{
  "hidden_act": "swiglu",
  "positions": "rope",
  "rope_fraction": 1.0,
  "tie_word_embeddings": false,
  "init": "normal",
  "init_std_qkv": 0.0399
}
MLP neurons of a small language model. Each row is named by its layer, matrix (down: output weights) and neuron, and shows model dimensions 96-191. Each number is 200 + 30 x the weight over its row's rms, rounded and kept within 0 to 999. A neuron's up and down rows have the sign that makes its largest values positive.
After each neuron's rows, "fires before" lists the tokens most often just after its 100 highest values on Wikipedia text that the model never trained on.

L3.down24,219,189,227,233,184,161,251,194,170,192,235,186,213,203,214,194,173,228,183,189,164,202,213,245,172,146,134,229,255,208,247,251,185,160,190,170,196,199,206,211,206,205,245,237,252,219,194,156,248,141,202,227,227,225,152,231,130,201,207,158,189,207,222,189,163,176,209,213,228,266,183,204,189,253,208,224,193,178,165,267,216,215,157,189,201,225,150,230,180,225,229,164,198,197,193,191
fires before: "ard ", "ard", "ards ", "k", "| ", "ot"

L8.down85,191,176,214,190,213,239,231,193,265,181,186,196,119,195,199,252,201,161,164,191,178,177,199,194,211,214,211,172,182,166,250,199,227,293,216,255,199,187,172,204,200,179,204,254,214,207,245,253,163,202,241,234,210,222,236,205,255,189,246,140,248,184,184,172,200,219,181,211,233,198,206,151,186,179,149,190,192,226,206,206,246,204,246,170,230,154,183,194,246,197,207,193,216,174,175,166
fires before: "a", "b", "f", "al", "ad", "but "

L8.down198,201,183,211,181,200,148,200,210,179,216,140,271,189,190,198,236,164,210,191,202,224,225,194,172,209,216,203,187,257,178,169,244,137,228,209,213,170,104,182,226,194,160,220,235,213,214,214,206,218,228,206,137,227,175,217,212,186,168,228,200,218,195,198,178,219,190,190,248,212,183,221,205,207,219,186,244,161,226,174,208,141,168,221,188,190,200,193,200,226,204,226,211,195,173,233,200
fires before: "the ", "age ", "th", "e"

L3.down436,198,189,181,228,170,210,249,173,208,191,202,210,156,179,200,141,226,175,176,126,201,166,224,169,186,212,192,184,209,222,171,195,209,197,155,139,186,131,191,176,247,201,178,200,148,191,220,180,171,207,211,222,205,182,201,196,171,210,207,156,154,146,266,182,203,197,199,207,193,189,173,174,186,213,225,167,185,172,171,247,215,180,226,185,209,232,166,209,167,265,230,212,283,189,242,219
fires before: "a ", "is", "e", "k", "n", "is "

L4.down154,176,228,221,158,255,188,182,235,174,216,194,202,212,220,202,213,220,175,220,138,182,209,185,217,254,158,183,164,205,268,240,185,179,236,188,205,257,217,186,187,181,285,231,220,185,163,186,188,200,206,205,224,183,170,201,221,183,199,202,195,185,232,186,216,253,216,257,186,186,163,177,182,170,198,193,205,117,189,206,149,195,255,225,178,152,218,231,182,233,197,163,238,210,240,217,160
fires before: "s ", "o", "is", "ot", "t "

L7.down278,216,206,148,223,110,215,242,195,175,202,164,211,217,231,242,179,232,192,203,179,195,174,188,204,212,255,219,190,211,181,167,195,238,173,164,218,212,191,171,194,197,212,256,193,200,200,224,180,197,178,234,173,205,202,236,181,197,195,219,230,190,205,241,223,190,238,233,180,214,187,195,200,179,230,234,176,232,215,224,186,238,273,202,278,186,187,187,230,200,173,260,216,214,196,174,258
fires before: "to ", "a ", "of ", "di", "the ", "y"

L7.down249,190,204,152,169,222,165,222,143,179,267,218,247,222,163,185,202,210,172,224,253,188,192,168,182,203,181,263,202,219,223,230,176,205,189,184,160,228,216,217,200,185,233,217,288,192,194,169,233,169,238,213,164,231,215,183,193,251,183,245,193,240,150,192,168,153,188,244,244,268,179,213,250,195,157,178,218,137,236,219,190,204,228,199,189,219,214,188,195,158,203,166,169,243,183,190,196
fires before: "It ", "He ", "The ", "In ", "T", "Th"

L7.down13,259,161,192,154,212,247,279,172,207,174,191,178,189,220,182,191,180,185,192,187,188,166,167,132,187,143,194,165,157,198,179,181,233,210,217,158,216,250,209,205,181,190,160,227,161,188,221,194,206,168,232,215,172,207,196,200,201,148,220,130,223,174,246,213,159,209,224,181,182,216,221,202,184,239,231,190,185,176,238,187,158,162,154,164,208,138,158,198,203,161,140,213,225,216,177,252
fires before: "z", "es ", "es", "s", "t", "st "